Weights of a small transformer language model: 57.3M parameters, LayerNorm before each block.
MLP neurons of a small language model. Each row is named by its layer, matrix (up: input weights; down: output weights) and neuron, and shows model dimensions 384-447. Each number is 50 + 15 x the weight over its row's rms, rounded and kept within 0 to 99.
After each neuron's rows, "fires on" lists the tokens most often at its 100 highest values on Wikipedia text that the model never trained on.

L7.up1858:62 78 45 43 81 55 50 19 68 49 49 58 26 62 34 50 24 32 32 39 80 61 28 23 77 33 50 43 49 27 41 52 27 70 56 71 24 68 52 51 21 63 70 46 41 57 73 81 35 63 33 33 43 45 35 10 57 33 57 52 79 85 40 64
L7.down1858:48 46 34 46 18 56 44 41 48 51 39 50 66 53 55 46 71 61 46 64 40 55 64 61 10 59 31 65 29 27 57 54 46 40 43 17 59 30 82 47 72 56 34 50 62 57 41 32 63 51 54 56 61 43 57 55 53 63 45 51 40 29 52 30
fires on: "\n\n", ", "

L7.up490:77 54 50 87 40 59 64 47 38 56 23 45 49 91 63 45 70 56 41 78 44 48 68 54 37 52 71 43 69 27 56 65 42 54 43 72 26 31 36 49 47 30 52 93 65 40 63 44 52 74 59 47 67 36 62 36 64 64 61 42 56 60 46 39
L7.down490:85 59 47 58 46 23 54 26 34 77 43 59 50 47 49 56 74 42 66 57 46 47 54 42 45 72 56 43 49 24 39 61 47 61 31 44 44 28 51 36 54 52 58 71 41 44 40 48 63 56 44 48 69 46 46 49 51 62 58 64 33 63 43 50
fires on: " of", ":"

L4.up896:51 63 32 48 68 75 61 31 62 90 58 27 33 69 46 39 38 58 49 70 87 58 72 51 47 44 44 73 40 36 48 49 67 65 60 65 50 47 35 73 70 64 67 66 81 72 76 77 55 51 40 58 34 59 25 56 30 23 57 65 60 50 35 48
L4.down896:36 63 56 72 51 49 56 37 62 23 67 28 58 59 27 56 39 37 54 49 27 48 54 23 10 27 49 38 41 29 53 49 54 48 45 53 48 31 43 51 54 35 15 38 43 50 33 18 49 32 76 53 44 41 43 71 31 37 63 50 68 59 31 43
fires on: " | R", "R", ", R", " of R", " and R"

L4.up1057:33 59 57 47 50 66 31 74 39 54 54 46 52 35 45 42 33 83 54 57 30 61 40 62 56 55 33 61 63 53 54 43 59 55 45 67 53 49 30 42 30 41 79 87 28 40 77 63 34 51 85 69 32 52 51 35 44 74 66 86 54 31 40 89
L4.down1057:50 72 50 46 28 68 70 66 44 39 82 43 56 61 34 54 46 47 40 47 56 31 19 51 43 65 39 53 65 21 69 41 54 53 32 54 38 55 21 61 66 65 48 45 59 23 06 54 62 42 51 54 60 31 74 43 68 54 47 40 20 45 37 22
fires on: " | ", ",", ") | ", "ial", "ers | ", ", and"

L7.up1154:47 41 54 65 59 56 37 45 39 28 46 26 49 85 46 58 70 73 49 66 31 17 29 35 40 41 57 45 49 59 45 22 63 53 30 17 60 55 46 60 62 71 66 58 29 67 68 57 23 61 53 49 65 63 30 70 59 33 52 70 60 56 46 80
L7.down1154:44 69 76 47 49 69 71 40 76 46 64 47 33 25 42 30 55 53 34 67 56 49 65 62 43 42 47 58 44 38 68 56 57 61 82 45 27 27 45 52 65 47 53 47 81 41 29 65 43 52 64 63 66 45 81 69 31 45 47 66 50 95 36 42
fires on: "an", "6", "in", "ag", "ri", "c"

L4.up2240:89 19 60 46 27 53 40 43 36 28 43 61 60 37 26 38 57 42 58 50 27 56 56 47 56 50 31 51 32 55 39 56 56 57 59 82 29 62 52 63 43 50 74 67 64 46 61 65 79 68 73 59 83 68 49 65 17 43 54 35 44 36 65 72
L4.down2240:60 84 81 51 87 30 70 58 36 49 49 24 54 52 40 48 66 65 84 36 65 44 65 66 54 15 49 31 55 47 61 77 56 37 40 60 56 44 72 51 32 51 58 37 30 35 53 38 73 52 41 18 29 49 53 19 44 71 42 74 25 58 46 39
fires on: " | ", " described", ")", ", a", " has", ") | "

L4.up147:54 63 55 60 40 41 44 53 56 47 65 49 39 45 33 61 49 44 76 69 29 44 59 47 43 48 28 89 47 66 58 43 41 36 46 39 63 52 56 61 48 43 63 26 28 58 65 64 64 65 35 73 29 62 31 54 35 15 54 51 38 46 61 46
L4.down147:39 38 41 61 69 71 62 50 16 48 40 30 30 57 54 27 48 44 45 47 39 45 45 42 46 25 48 59 66 19 48 48 58 52 45 33 48 61 43 12 37 63 52 50 46 37 34 36 88 64 22 46 47 49 42 66 59 99 74 45 27 41 51 47
fires on: "\n\n", " men's", " women's", " group", " play"

L7.up313:65 66 43 70 33 62 67 68 34 50 47 38 56 40 54 42 56 52 54 58 50 56 35 67 66 48 34 20 69 24 52 28 58 58 38 59 63 66 61 48 51 71 72 72 46 39 21 40 72 42 39 32 64 67 62 85 26 51 65 51 52 60 25 52
L7.down313:05 29 44 51 64 62 24 51 57 56 41 57 43 71 60 59 61 26 24 49 32 47 60 24 60 66 37 56 56 56 30 71 43 62 37 48 45 39 32 78 61 50 30 42 54 75 74 73 35 37 17 29 40 48 60 57 54 60 58 38 56 43 66 46
fires on: "m", "om", "pl", "l", "p", "pr"

L4.up1837:80 75 47 56 58 67 53 63 36 69 38 62 57 42 34 61 58 69 58 56 68 57 37 61 60 53 50 62 58 75 84 49 46 53 40 56 60 52 46 60 58 54 37 32 37 57 44 51 48 68 61 49 82 28 28 55 59 39 43 30 39 38 10 42
L4.down1837:61 39 51 21 49 61 48 61 62 42 49 61 55 65 67 57 40 26 29 67 56 44 64 34 56 49 43 55 40 30 29 49 50 49 43 52 73 47 60 78 48 40 38 57 48 87 43 62 64 33 50 41 71 62 44 57 66 49 34 58 26 65 68 52
fires on: " |", "|", " | ", " | P", " | W"

L4.up415:68 52 45 54 54 41 56 67 56 67 68 43 52 48 34 54 47 57 38 73 60 61 35 70 53 52 40 60 07 46 61 42 38 42 22 62 60 40 41 45 25 32 35 47 61 37 79 57 83 65 40 38 43 33 47 52 66 55 87 49 58 61 54 47
L4.down415:47 37 62 33 16 46 16 54 43 61 44 51 51 47 45 48 63 42 52 67 40 32 59 23 66 62 60 27 79 45 68 70 35 35 50 61 64 31 11 97 64 52 44 39 57 29 31 52 60 53 47 50 58 67 44 30 60 67 50 56 36 48 38 46
fires on: ":", "\n", " ==", "|"

L7.up407:40 47 47 46 30 24 62 21 28 59 68 44 43 58 69 63 34 23 70 54 51 55 69 69 40 42 63 50 70 47 60 65 62 67 25 86 28 61 66 46 39 65 50 51 46 41 49 52 84 30 59 49 38 64 48 44 72 56 35 41 49 36 53 48
L7.down407:56 42 82 58 64 65 37 47 67 55 41 68 84 46 46 44 60 57 42 27 32 38 30 52 73 76 29 58 49 44 43 39 32 36 66 19 44 28 38 66 57 54 55 54 50 63 41 48 50 49 42 41 59 39 68 67 42 42 56 44 31 48 50 53
fires on: "| ", ".", ") | ", "0", "\" |", " |"

L4.up1096:63 62 76 44 52 54 54 33 59 42 44 31 51 45 41 72 21 49 66 55 55 65 48 57 65 61 39 37 42 48 31 65 45 84 45 73 49 70 50 29 51 72 52 50 48 51 57 61 82 37 58 48 08 68 39 31 25 53 39 37 54 35 69 50
L4.down1096:59 82 49 60 52 61 46 33 66 38 24 58 44 09 74 51 63 36 68 74 60 46 62 48 53 45 32 77 55 41 58 62 56 59 41 46 48 45 64 53 44 58 50 51 29 65 71 60 63 39 56 48 31 42 64 42 55 65 56 55 67 63 60 57
fires on: ".", "\n", "; |", ") "

L4.up2300:60 67 34 41 34 75 37 66 56 52 41 54 70 26 52 34 48 42 27 45 47 44 75 50 63 47 57 73 70 28 16 54 89 45 46 24 41 44 45 56 58 49 78 37 39 44 56 43 48 39 49 58 40 64 24 44 41 55 56 29 57 34 41 37
L4.down2300:50 56 78 55 28 53 25 47 45 39 48 45 55 35 31 54 48 57 28 51 75 77 72 45 56 54 62 32 48 60 68 33 55 77 60 28 42 73 51 48 32 42 56 47 40 52 27 31 49 13 31 54 58 50 64 42 45 63 63 44 56 42 35 32
fires on: "\n", "\n\n", "ves"

L4.up931:43 31 53 44 52 30 58 40 75 46 72 48 57 61 38 54 47 57 07 52 49 74 43 36 22 21 73 62 69 50 47 39 74 58 63 40 23 40 49 45 31 31 66 52 24 58 67 49 50 99 76 34 59 56 49 31 80 40 71 66 32 65 52 43
L4.down931:34 68 72 47 55 50 80 60 64 24 58 61 27 55 59 65 64 34 78 37 35 66 44 61 40 52 50 49 48 62 53 44 74 46 58 45 59 42 56 52 51 36 30 28 15 72 34 55 40 67 49 49 33 36 64 48 44 37 49 83 47 49 00 47
fires on: " United States", " US", " UK", " Indonesia", " software", " China"

L7.up1156:66 48 38 45 56 51 32 35 18 56 33 52 58 72 49 33 59 45 63 49 55 41 42 50 58 55 34 46 30 37 52 52 36 34 73 39 79 40 67 36 52 67 60 35 54 45 57 40 43 36 32 53 57 34 59 70 33 60 38 43 39 49 43 57
L7.down1156:46 61 34 62 55 55 82 61 38 70 58 50 56 57 55 42 55 67 64 32 49 45 49 33 22 62 37 28 48 72 23 50 40 32 61 65 55 58 52 71 29 26 36 63 64 37 81 66 51 62 64 22 48 73 34 46 37 99 42 47 67 41 40 50
fires on: "av", "f", "im", "ud", "l", "m"

L4.up1573:52 41 54 25 30 45 41 70 32 69 39 47 45 53 59 33 50 53 70 48 57 62 23 44 50 65 49 67 53 68 40 65 66 76 69 45 29 44 23 13 35 52 40 66 36 43 59 59 85 75 58 38 38 61 48 23 44 45 73 67 54 61 58 57
L4.down1573:47 38 63 53 48 74 32 60 44 76 49 57 74 56 60 67 47 39 69 42 65 47 27 46 55 74 50 46 60 45 61 31 47 33 91 55 42 49 42 99 59 78 26 56 55 72 80 70 67 35 27 37 36 65 56 28 55 45 35 66 77 63 45 53
fires on: "\n", ".", "7", " | ", "6", "5"

L4.up1606:74 49 39 61 58 59 25 46 38 80 33 43 51 59 30 66 45 40 50 49 53 28 18 46 41 62 56 51 68 50 47 38 61 27 56 65 48 50 62 53 42 46 48 55 74 44 33 48 55 45 72 61 24 47 57 60 86 54 55 42 41 53 44 36
L4.down1606:41 87 54 42 32 78 30 70 44 87 59 51 51 62 70 88 70 60 34 39 52 40 31 72 40 70 68 76 44 46 50 31 53 26 50 59 52 67 52 62 37 39 19 58 57 64 53 57 27 50 52 46 55 54 74 65 47 65 34 52 56 66 50 44
fires on: ", ", "a,", "i,", "es,", "o,"

L4.up1586:48 67 67 59 65 42 62 46 45 49 68 49 24 57 53 53 15 45 64 58 49 81 32 57 51 65 45 46 60 41 21 69 52 60 45 43 32 47 52 56 72 61 52 55 49 22 64 70 62 45 36 60 51 68 52 26 27 38 44 56 49 64 80 49
L4.down1586:64 32 38 67 66 61 35 70 21 68 25 71 56 50 39 45 46 48 30 27 53 38 54 48 55 46 33 67 67 47 31 75 42 47 52 34 51 49 36 69 43 79 58 69 59 83 72 56 53 47 74 24 41 34 50 23 65 36 36 48 36 50 28 42
fires on: ", ", ".", "'s", ").", " "

L4.up1658:34 64 29 31 45 72 38 36 50 32 50 39 40 64 52 81 48 57 78 68 54 29 47 50 36 48 36 51 48 38 33 67 55 72 53 77 26 60 64 33 41 64 72 36 49 49 58 47 77 29 55 66 24 41 64 17 54 50 44 79 47 64 60 61
L4.down1658:54 47 38 57 63 59 26 32 36 65 64 68 61 71 36 41 40 36 40 28 50 36 64 39 68 56 34 52 76 47 39 39 39 67 71 72 52 49 56 85 62 32 64 71 54 44 67 61 37 54 46 38 67 19 79 35 39 56 68 46 56 59 39 26
fires on: ".", "er.", "—"

L7.up1765:60 46 31 45 43 71 34 49 46 37 48 99 28 57 53 58 37 51 51 49 48 63 62 51 67 40 51 42 60 37 67 63 58 62 35 56 24 72 41 40 45 63 82 36 60 45 36 32 67 42 61 31 45 47 43 45 59 38 31 60 47 54 59 48
L7.down1765:58 51 67 54 51 33 62 37 48 59 45 43 74 51 54 52 59 49 54 43 43 31 50 53 61 57 37 61 43 35 40 36 23 33 68 00 64 36 65 65 56 58 47 49 56 68 55 66 53 56 39 61 44 40 60 58 38 52 56 36 46 39 40 52
fires on: " The", ".", " many", " ", " club"

L4.up1662:47 33 34 76 20 59 49 36 42 49 28 55 46 45 51 51 67 33 42 33 64 33 34 46 46 43 44 64 57 51 41 62 49 29 68 39 40 83 56 59 27 48 68 47 77 65 43 49 63 68 66 47 60 60 89 29 66 56 20 36 71 65 49 70
L4.down1662:38 53 51 67 71 39 55 53 14 60 73 41 35 57 45 45 35 47 73 60 55 55 54 29 43 74 58 35 47 53 55 43 61 38 33 33 41 56 62 68 46 65 37 67 64 27 44 35 42 89 42 27 36 55 50 33 55 48 65 41 53 36 50 40
fires on: "eb", "or", "ic", "of", "ep"